Weights of a small transformer language model: 8 layers, RMSNorm before each block.
MLP neurons of a small language model. Each row is named by its layer, matrix (gate and up: input weights; down: output weights) and neuron, and shows model dimensions 512-575. Each number is 50 + 12 x the weight over its row's rms, rounded and kept within 0 to 99. A neuron's up and down rows have the sign that makes its largest values positive.
After each neuron's rows, "fires on" lists the tokens most often at its 100 highest values on Wikipedia text that the model never trained on; "fires before" lists the tokens most often just after its 100 highest values on Wikipedia text that the model never trained on.

L5.gate1107:40 50 64 40 56 62 53 49 38 51 37 73 38 56 54 62 52 67 33 65 41 63 54 60 64 56 48 50 43 62 74 53 64 59 59 65 34 51 66 56 36 66 50 53 58 61 59 54 47 31 47 41 62 47 52 59 42 48 25 37 62 58 44 76
L5.up1107:27 56 22 32 52 49 54 37 37 52 39 52 51 46 49 54 43 42 55 43 42 70 34 37 31 58 53 54 45 49 49 56 34 63 56 55 61 51 57 68 44 47 65 54 37 26 33 21 23 55 72 45 69 24 34 46 60 60 77 43 75 71 58 48
L5.down1107:60 48 59 73 55 62 63 51 44 36 64 58 46 47 49 61 56 25 40 37 41 43 38 57 37 61 44 58 53 30 41 45 60 51 65 41 48 45 44 46 56 49 59 37 55 34 52 29 56 61 58 51 45 34 58 33 45 32 84 64 62 43 45 45
fires on: "'", " men"
fires before: "s", " of", " who"

L5.gate1847:65 30 53 32 65 30 50 56 47 46 62 54 48 50 60 61 59 44 68 48 50 43 69 60 58 46 59 55 60 23 67 44 52 42 50 69 53 58 65 36 54 29 45 43 63 63 57 53 41 52 46 31 44 44 78 58 52 55 60 42 50 43 35 45
L5.up1847:52 55 32 39 37 46 39 57 62 68 66 71 46 48 65 45 40 75 68 37 65 46 63 36 48 61 55 54 25 55 45 41 32 55 51 29 37 44 31 68 63 26 51 63 64 72 31 38 55 58 57 63 61 56 51 71 49 33 55 68 54 63 62 40
L5.down1847:67 47 49 43 61 52 52 50 72 65 29 68 48 55 55 59 61 58 33 52 46 32 55 40 62 57 44 42 41 32 49 70 42 61 54 49 56 64 43 62 54 30 35 39 51 51 52 24 65 52 39 99 44 43 53 41 45 58 34 51 75 70 50 52
fires on: "-", " one", " part", " son", " member"
fires before: " of", "-"

L5.gate324:57 47 32 36 34 42 43 38 49 63 63 25 42 48 24 35 42 54 60 44 52 16 37 46 38 53 45 50 57 62 48 40 50 51 60 43 36 43 50 84 37 70 39 44 62 48 49 44 55 56 39 43 53 38 53 44 62 62 47 44 34 48 62 49
L5.up324:42 41 50 48 57 56 50 33 49 49 73 49 48 27 55 54 55 45 39 46 58 59 45 61 52 52 41 39 58 52 46 40 53 38 60 47 36 49 43 49 60 42 64 61 65 51 43 54 50 60 45 35 59 70 76 56 57 49 79 54 51 37 51 74
L5.down324:51 45 64 36 29 48 40 34 61 36 74 36 56 55 54 69 68 30 49 54 37 54 46 41 58 50 59 51 33 46 65 48 48 31 44 70 48 38 47 45 56 41 60 52 49 43 43 53 44 70 38 49 57 67 54 35 54 45 43 52 59 55 31 38
fires on: "=", " |", " =", "|"
fires before: "\n", "=", "\n\n"

L5.gate1551:61 46 54 35 63 52 35 44 36 43 46 62 56 64 52 69 72 48 36 45 31 46 43 32 43 44 43 49 53 25 40 66 28 42 70 42 54 48 43 43 53 63 48 64 53 50 49 45 31 24 36 45 46 68 53 48 56 42 55 41 51 54 38 68
L5.up1551:30 60 28 60 49 50 37 36 63 35 57 36 34 50 38 34 77 69 59 53 43 50 56 42 82 48 70 43 51 33 47 49 57 52 47 47 29 47 53 28 50 43 50 55 41 40 36 44 58 54 66 52 38 46 51 50 56 46 35 51 42 54 41 67
L5.down1551:68 55 61 59 45 55 54 57 76 64 44 54 60 31 43 28 56 78 50 21 43 38 86 55 48 34 51 47 58 47 57 60 51 40 49 54 48 42 49 52 55 39 50 56 42 41 61 46 56 69 53 51 45 29 47 58 64 34 39 81 59 15 69 49
fires on: ")", "s", " |"
fires before: " |", "\n", "\n\n", ";", ",", " ="

L5.gate2070:40 68 55 40 59 57 46 46 54 55 56 35 29 58 77 38 45 52 47 42 53 70 24 47 53 38 35 43 60 27 59 55 37 52 49 43 34 62 59 57 61 60 41 76 39 48 67 53 39 31 46 50 64 42 41 54 55 50 51 35 33 31 55 36
L5.up2070:54 46 45 40 53 46 66 55 50 47 48 44 43 57 51 16 51 64 36 38 35 62 46 52 38 56 60 37 57 46 46 82 39 52 58 49 58 24 66 65 51 39 42 57 56 47 62 62 53 69 52 29 61 77 66 46 35 70 55 64 39 37 52 59
L5.down2070:56 64 63 54 57 59 63 40 34 67 53 56 46 66 48 42 52 41 54 82 39 30 27 44 46 49 35 51 63 34 53 62 43 51 56 63 37 47 63 43 55 39 47 28 49 64 61 43 76 50 52 33 59 67 56 58 44 40 54 50 48 42 43 30
fires on: "-", " Al", "ol", "ze", "l", "el"
fires before: "-", "f"

L5.gate2411:42 65 37 44 58 61 54 44 49 50 36 42 49 43 64 24 29 42 45 60 46 46 59 44 27 59 55 46 69 52 49 41 30 52 39 47 46 62 53 56 57 46 41 46 68 23 55 63 43 65 51 41 56 56 45 61 67 50 26 78 49 36 57 59
L5.up2411:61 39 47 49 59 49 41 39 26 75 57 46 58 48 72 43 31 37 48 28 39 54 78 52 51 49 42 60 39 55 68 57 37 45 35 33 50 65 29 40 66 39 56 29 68 04 30 54 30 28 50 47 52 52 42 80 49 28 40 53 46 33 52 54
L5.down2411:55 68 77 50 40 60 64 42 55 43 70 49 55 38 48 44 44 80 50 29 44 41 58 51 65 22 55 32 33 54 55 60 35 62 38 47 54 53 55 18 57 55 32 42 40 32 24 56 62 51 59 61 55 34 40 72 42 29 44 64 66 75 52 47
fires on: " |", ".", "–"
fires before: " 0", " 1"

L5.gate2417:50 31 53 57 44 55 59 51 38 57 49 47 30 60 42 42 42 61 69 28 70 46 80 46 58 37 50 43 60 56 36 34 68 45 80 60 54 64 62 71 85 51 59 47 47 40 41 61 85 41 50 61 70 34 74 61 58 68 62 68 46 38 57 47
L5.up2417:60 54 62 53 42 61 71 52 63 43 52 32 45 65 51 50 61 54 56 57 59 49 70 58 80 59 54 49 44 64 46 57 59 35 38 44 52 48 48 44 60 36 40 46 58 38 42 64 57 48 52 50 58 40 69 53 64 49 61 36 55 32 52 54
L5.down2417:67 41 63 55 46 51 57 60 56 49 45 28 66 53 66 49 54 62 63 49 72 35 59 27 54 50 55 51 50 26 47 46 38 38 20 31 70 36 54 66 39 41 50 56 65 43 44 74 51 67 47 35 37 44 54 52 49 71 78 62 42 51 42 26
fires on: ".", " 120", " .", "46"
fires before: ".", "°"

L5.gate107:43 48 38 52 56 53 42 08 60 29 58 60 47 64 52 53 44 37 61 73 49 58 39 34 73 43 42 36 58 77 33 49 54 45 50 36 49 47 48 70 54 50 37 44 56 43 35 43 33 41 48 56 54 32 53 59 65 54 54 62 53 50 39 42
L5.up107:47 67 58 47 49 60 40 50 48 52 61 44 63 24 72 31 51 71 48 64 46 42 49 76 55 51 21 25 30 76 73 58 50 66 64 49 29 45 44 48 53 61 57 66 41 38 38 35 58 56 30 33 27 73 58 56 88 19 53 53 62 60 48 45
L5.down107:54 37 71 69 34 51 81 40 63 64 54 67 43 21 55 51 45 42 68 40 66 36 49 49 41 43 44 68 64 44 44 47 52 60 57 28 52 60 31 56 46 25 62 59 65 48 73 44 47 50 57 41 52 36 79 46 43 68 67 60 54 31 42 65
fires on: "=", " ="
fires before: "="

L5.gate144:52 51 35 73 43 47 47 50 40 48 55 47 22 64 50 60 44 48 64 62 65 62 61 64 51 58 49 45 32 69 67 57 45 58 83 33 31 32 58 43 52 37 62 32 78 49 70 40 58 29 67 61 60 39 57 56 41 42 38 33 30 55 37 71
L5.up144:65 42 42 39 54 65 44 84 36 42 73 59 53 53 42 40 62 68 56 65 44 59 41 64 49 55 63 44 35 55 49 67 69 39 58 47 58 68 65 68 46 73 33 59 53 81 41 47 58 45 64 42 70 51 51 43 43 41 50 42 65 52 48 45
L5.down144:35 43 50 44 41 34 55 50 60 41 64 41 47 69 58 48 27 77 38 55 32 48 57 47 57 45 57 60 48 60 53 36 27 52 47 24 76 51 66 61 56 69 58 43 46 54 24 48 36 51 47 51 33 49 36 51 37 50 53 51 47 57 39 58
fires on: "'", " in"
fires before: "s"

L5.gate1880:42 52 66 44 51 57 32 38 28 46 78 41 42 60 59 43 41 44 40 55 36 62 49 56 35 36 51 49 24 49 56 47 45 69 62 31 58 43 28 46 41 57 65 59 38 37 41 58 49 46 46 68 42 62 51 44 51 45 71 60 40 65 57 53
L5.up1880:48 68 54 53 42 53 56 55 60 68 54 47 65 42 67 31 55 57 60 34 37 74 63 69 35 62 45 57 37 33 58 43 48 74 33 32 43 67 32 39 48 40 55 42 22 30 47 50 29 65 49 74 26 62 70 48 46 35 54 48 56 58 34 34
L5.down1880:62 30 32 65 58 48 43 39 60 74 62 38 45 59 49 79 54 39 58 74 42 39 51 39 48 33 56 67 56 67 40 45 32 46 49 16 61 31 50 49 67 28 55 31 34 45 52 34 62 45 60 49 57 68 60 46 44 44 62 46 48 52 41 45
fires on: ".", "="
fires before: "\n\n", " He", " She", ","

L5.gate1015:50 45 48 26 53 63 48 28 59 43 38 64 42 49 57 57 55 44 47 32 39 65 52 50 48 22 76 61 28 67 54 46 34 66 40 41 60 53 39 61 42 56 51 54 85 44 61 53 54 49 77 39 51 55 44 59 60 48 57 67 55 68 65 54
L5.up1015:71 51 70 55 50 58 52 58 58 51 52 65 61 46 74 35 48 58 67 72 31 54 49 54 36 58 51 59 26 43 49 52 29 38 42 41 53 40 43 60 55 43 37 43 61 46 55 58 32 49 45 45 36 41 48 46 53 57 26 36 38 53 61 41
L5.down1015:46 58 61 41 36 69 44 78 77 34 41 35 39 60 70 65 39 40 35 67 50 58 33 57 62 40 72 56 41 39 50 45 43 21 49 59 32 48 58 51 50 47 46 38 66 44 44 47 55 49 58 81 44 48 46 63 69 36 36 39 55 81 42 51
fires on: "-", "#"
fires before: "-", "87"

L5.gate2186:49 64 47 56 59 49 71 36 50 39 31 57 31 40 37 56 42 46 40 33 64 34 41 66 56 54 25 34 51 45 49 49 51 65 40 52 39 55 65 54 40 74 51 42 49 62 56 36 37 51 57 42 49 48 69 58 59 51 55 49 50 45 40 57
L5.up2186:30 34 43 54 30 73 42 24 33 57 55 65 67 51 60 53 54 76 55 64 65 45 44 53 54 42 48 51 50 52 55 31 56 63 40 42 84 49 44 24 46 49 51 54 32 28 57 55 39 48 63 56 58 43 47 44 61 35 51 57 39 50 30 56
L5.down2186:30 45 41 53 55 54 52 57 16 52 51 39 22 64 53 81 40 47 58 49 68 46 82 61 50 63 52 16 45 48 46 62 48 29 42 45 49 38 60 51 68 61 42 63 34 37 50 52 56 50 51 57 56 34 36 47 63 33 49 33 53 58 56 52
fires on: ".", "'", " 1", "d"
fires before: " |", "}", ")", "s", "f"

L5.gate2105:32 53 37 53 51 55 71 74 77 32 65 53 48 34 62 65 63 62 39 42 56 57 27 53 60 63 54 47 36 47 47 58 63 41 32 45 33 79 81 41 40 72 30 53 63 48 31 42 51 48 44 69 39 50 63 66 62 59 22 69 74 23 61 44
L5.up2105:87 46 56 45 41 22 43 31 50 46 42 54 51 68 48 62 56 74 65 44 52 52 60 51 49 49 53 59 22 67 51 59 37 32 63 56 47 31 72 31 64 52 19 62 61 35 41 62 33 30 61 48 36 46 54 55 60 54 45 45 50 57 51 50
L5.down2105:48 80 48 33 58 31 61 67 43 55 67 55 52 74 46 57 50 63 51 48 62 41 41 49 59 37 37 47 50 57 58 45 28 44 54 49 37 15 63 34 70 38 55 42 55 61 31 31 53 66 46 60 32 59 72 36 43 36 51 69 53 35 50 55
fires on: ")"
fires before: " |", "\n"

L5.gate224:53 42 57 41 63 58 54 59 57 34 21 56 69 45 52 57 46 48 73 53 58 43 49 61 37 46 51 44 51 49 74 43 55 44 35 52 25 27 52 73 66 46 74 61 52 17 60 43 49 45 57 42 58 52 40 41 41 45 45 56 67 49 49 41
L5.up224:33 51 48 43 54 62 70 41 52 47 36 52 55 71 55 44 50 32 49 62 26 71 40 70 60 63 49 52 50 45 48 36 58 53 33 50 47 28 44 46 42 51 38 46 43 49 27 28 55 44 54 30 47 66 59 53 53 47 31 24 66 51 62 66
L5.down224:45 37 44 37 62 56 53 63 43 23 47 55 35 61 58 53 48 52 72 48 52 28 42 53 52 53 41 42 54 37 56 52 47 34 62 53 57 47 50 52 54 59 45 35 45 44 36 48 44 54 33 57 54 54 58 44 22 64 48 08 36 32 47 49
fires on: " |", " 3", " 2", " 1", " 8", " No"
fires before: ".", " |", ")", " \"", " 1"

L5.gate473:68 50 46 58 28 67 51 59 67 46 47 60 64 60 50 53 48 61 42 35 52 42 49 50 40 41 50 47 56 58 35 38 55 56 41 38 70 51 28 50 57 55 53 47 61 49 50 59 35 58 57 63 60 40 69 37 45 59 49 20 80 49 54 61
L5.up473:48 51 42 41 47 43 46 37 54 85 63 71 48 41 28 50 45 42 50 41 50 42 58 37 49 65 43 40 50 41 39 36 63 41 33 55 59 46 51 58 70 49 47 41 42 48 30 38 43 49 39 46 49 34 42 57 52 45 53 49 44 63 40 43
L5.down473:38 35 37 29 60 49 53 43 43 61 44 53 52 53 25 49 28 35 48 62 56 77 48 46 70 33 57 25 45 61 58 50 48 60 39 62 52 52 26 40 64 50 56 32 64 57 51 62 40 60 49 66 66 28 69 41 67 48 56 62 47 52 61 50
fires on: ".", ";", "10", "11"
fires before: "7", "8", "3", "2", "4", "0"

L5.gate2401:57 34 59 63 48 69 37 62 42 64 44 44 54 32 60 57 62 19 72 46 49 55 41 57 59 69 51 54 57 60 72 48 50 53 48 30 41 57 45 45 49 63 56 42 58 29 58 44 55 52 45 37 59 47 53 34 50 45 46 44 32 60 38 48
L5.up2401:48 49 69 47 49 15 45 60 44 51 46 58 55 63 50 30 60 50 55 55 50 35 33 45 57 38 75 33 60 43 49 48 48 62 54 62 53 36 65 35 45 56 48 59 60 45 47 69 46 48 46 33 58 42 71 55 45 50 61 74 60 61 46 44
L5.down2401:50 49 61 55 61 37 65 61 60 62 53 45 61 52 51 32 49 47 51 51 43 59 47 39 39 62 62 70 43 43 70 36 56 74 45 55 35 50 45 33 45 75 56 56 43 53 67 55 52 54 38 29 69 48 45 43 41 52 22 52 55 42 35 54
fires on: " |", "|"
fires before: "\n", "\n\n", "  ", " \""

L5.gate1008:54 37 56 44 62 45 39 57 47 45 70 55 47 53 49 56 70 60 55 37 45 50 29 46 27 33 61 63 48 46 59 75 56 33 26 41 47 45 62 52 73 33 43 39 59 55 50 56 28 58 66 58 53 39 69 61 58 53 60 76 40 78 59 48
L5.up1008:63 43 36 50 26 64 69 58 57 76 59 60 53 63 30 74 46 38 48 48 63 42 57 51 66 66 52 36 59 33 48 73 27 68 56 70 38 54 60 35 39 42 44 68 62 39 41 69 19 47 55 44 62 40 53 37 54 32 36 54 54 50 55 55
L5.down1008:40 54 60 29 51 52 55 38 53 52 70 38 34 51 36 39 45 56 50 41 28 66 66 62 66 68 63 42 47 40 45 77 46 50 64 72 47 37 49 46 43 48 53 61 52 40 45 49 29 52 57 65 64 33 42 51 38 35 40 66 59 55 51 67
fires on: "'"
fires before: "s", "t"

L5.gate1263:61 42 66 46 47 49 69 50 45 55 26 52 28 34 59 80 24 62 73 24 53 33 48 57 42 55 28 67 49 46 47 25 63 51 42 38 49 25 52 58 24 63 46 52 49 55 64 50 61 38 51 49 56 37 50 59 70 54 38 74 39 61 41 64
L5.up1263:53 48 62 50 23 67 53 48 52 61 55 67 45 54 56 43 38 70 54 49 52 49 82 49 29 65 72 66 62 26 46 35 75 43 64 35 68 49 33 74 52 60 64 28 52 59 41 58 42 69 75 67 28 71 49 60 44 48 40 47 52 51 49 52
L5.down1263:34 60 43 59 55 50 50 36 45 39 39 51 47 53 60 61 45 43 47 52 62 57 47 73 46 53 23 62 63 37 38 71 73 32 37 37 65 58 44 64 40 42 71 52 63 43 52 69 61 43 43 43 58 32 49 61 44 47 31 50 59 28 59 53
fires on: "\n", " semi"
fires before: "-"

L5.gate215:39 45 54 63 39 44 46 36 26 40 46 53 41 53 54 54 39 48 45 48 53 47 44 61 51 71 57 37 59 48 54 58 60 62 32 59 53 40 52 64 41 51 40 69 47 66 38 58 63 83 39 31 64 50 57 47 39 47 45 37 64 29 59 66
L5.up215:56 61 46 76 56 37 51 67 51 44 47 68 39 46 47 68 41 48 59 37 62 57 75 61 47 58 48 59 58 76 22 47 41 65 46 49 55 43 26 51 50 57 47 35 81 40 60 25 56 48 68 56 56 54 69 56 55 43 66 38 45 58 50 53
L5.down215:58 54 43 56 62 24 58 54 50 48 64 66 37 52 52 42 52 30 35 33 43 51 51 73 34 52 73 51 60 64 34 59 58 52 39 34 43 70 37 48 22 70 59 39 66 50 38 31 57 50 27 61 48 57 40 58 45 47 39 57 57 62 54 55
fires on: ".", " ."
fires before: " |", "5", ".", "2", "8"

L5.gate350:47 63 41 53 30 53 55 31 66 52 66 52 46 54 40 57 74 50 59 51 40 40 40 49 37 46 55 56 58 51 44 48 52 82 38 46 53 40 56 62 54 49 52 59 58 44 63 60 55 53 69 31 57 36 44 35 40 46 60 60 63 33 52 40
L5.up350:72 48 23 39 57 54 57 32 51 36 46 36 33 55 55 52 51 48 33 41 46 49 35 38 73 37 41 52 48 42 59 56 55 64 49 35 40 39 55 55 55 46 54 20 35 56 46 61 59 62 66 45 45 38 40 47 57 63 49 78 44 64 64 64
L5.down350:54 59 42 36 72 58 48 50 63 31 53 49 48 39 42 61 51 44 41 44 42 30 59 31 53 49 53 24 56 37 48 32 50 51 68 42 51 60 49 50 50 43 57 45 54 53 57 49 58 59 12 44 51 52 54 46 53 63 39 49 56 23 41 56
fires on: "|", " |", "\n", " +"
fires before: " 6", "7", " 7", "8", " 8", "6"

L5.gate1448:60 47 36 47 47 48 47 33 46 57 51 51 44 51 37 44 58 51 54 55 42 56 58 59 53 34 39 66 51 53 60 56 51 58 39 49 62 51 47 79 29 40 38 44 39 49 32 43 31 58 49 42 68 64 64 55 35 29 37 64 54 50 43 61
L5.up1448:66 61 66 43 42 46 50 46 17 54 44 50 43 62 26 50 55 23 35 45 31 55 72 68 66 52 55 53 49 53 74 51 58 44 50 63 48 29 63 52 46 37 39 50 40 58 42 63 52 56 47 58 53 58 39 35 33 49 46 53 46 49 44 55
L5.down1448:54 44 71 59 56 49 56 47 46 39 43 70 52 50 68 43 61 62 68 45 41 82 44 35 48 42 59 69 55 62 70 69 46 48 45 53 58 33 75 47 51 41 68 70 31 50 53 49 63 30 82 38 68 44 40 65 37 69 56 61 41 54 51 53
fires on: "'", "d", "ke", "gh", "ne"
fires before: "t", "s", "d", "le", "m"

L5.gate1805:53 74 64 62 52 40 50 36 42 15 53 54 36 70 30 76 52 35 63 58 56 54 38 51 50 36 46 50 38 44 67 37 75 60 57 58 69 61 39 26 52 51 67 61 67 38 63 55 45 33 51 46 39 48 40 47 30 55 47 45 66 65 23 20
L5.up1805:57 54 57 49 54 47 57 53 57 46 36 48 69 51 44 53 56 29 63 19 37 51 53 46 47 54 40 59 48 41 54 42 55 62 56 75 64 42 45 52 70 38 48 50 56 67 67 37 45 50 40 50 30 59 61 68 35 59 33 49 58 41 41 34
L5.down1805:47 40 64 42 74 32 53 63 51 54 47 34 35 49 56 53 48 40 49 60 40 65 56 51 67 40 47 28 42 49 47 42 64 38 45 39 35 59 60 56 40 21 23 41 50 55 64 46 56 48 65 35 47 69 46 50 37 68 66 36 23 54 42 35
fires on: " served", " for", " played", " finished", " of", " in"
fires before: " as", " in", " the", " his"

L5.gate1125:47 44 38 34 43 61 41 63 53 32 43 44 78 52 63 46 61 39 56 53 33 48 55 73 61 23 50 50 51 38 60 47 54 62 28 28 05 83 40 44 55 26 49 58 58 52 36 59 63 53 65 54 55 56 47 37 44 38 52 41 41 59 52 46
L5.up1125:50 40 45 50 62 44 46 47 38 50 47 45 61 60 45 61 64 56 62 31 60 40 79 59 47 50 54 67 61 42 62 51 50 64 51 38 50 64 55 74 33 50 20 61 38 50 40 45 45 43 60 47 52 39 44 66 53 57 53 56 31 67 40 47
L5.down1125:36 53 39 68 41 60 69 56 57 37 54 64 67 57 30 62 68 51 80 59 71 76 41 37 54 52 63 66 72 34 58 67 65 65 45 55 48 45 44 49 67 66 66 49 52 52 62 50 61 60 49 53 55 42 63 76 50 30 85 42 49 43 42 70
fires on: "=", "ed", "d", " led", " comp"
fires before: "=", " by", " the", " to", "one", " him"

L5.gate2158:66 35 35 53 57 67 54 53 41 48 24 77 44 67 46 67 48 39 55 41 66 58 62 39 42 83 37 54 55 40 41 49 50 60 74 41 44 53 65 51 51 33 46 63 46 58 28 45 69 49 37 41 56 37 48 44 66 49 31 39 49 48 46 57
L5.up2158:60 61 58 55 28 70 41 41 14 31 42 52 52 45 38 43 50 61 54 68 55 47 61 40 65 44 56 47 29 51 53 24 46 44 39 47 47 53 56 65 54 39 49 48 30 75 51 56 46 68 25 68 66 40 45 48 45 63 68 38 42 32 47 42
L5.down2158:64 71 61 50 39 41 61 44 50 46 40 47 49 52 37 48 54 58 56 54 49 59 52 58 57 54 29 44 43 48 38 42 49 39 47 39 74 54 51 41 43 36 60 61 40 29 45 40 35 56 59 67 33 45 53 37 47 54 46 48 39 19 53 38
fires on: ".", " .", " Jr", " of"
fires before: ".", "\""

L5.gate1019:64 51 51 40 36 65 20 64 36 55 33 47 49 48 78 40 57 42 56 53 42 58 35 44 50 61 61 58 43 26 64 43 42 57 56 61 71 50 57 58 43 37 56 42 52 35 42 63 08 66 50 36 47 56 54 66 69 47 58 51 54 57 45 51
L5.up1019:56 60 60 35 54 59 47 44 50 55 53 60 65 32 49 44 31 56 71 54 38 62 41 55 58 32 62 39 62 43 67 35 61 42 73 62 40 40 66 51 41 28 53 39 47 49 66 68 43 52 45 43 41 53 59 67 45 35 51 57 56 37 31 43
L5.down1019:69 36 54 59 49 31 26 62 49 51 42 48 29 68 25 52 21 57 51 75 49 40 61 60 36 54 42 37 16 62 60 44 65 41 47 67 38 53 41 54 29 41 45 52 83 64 40 47 49 68 52 56 31 36 57 66 40 43 29 39 69 55 58 65
fires on: "\"", ")", " is"
fires before: " |", " is", " (", " the", ","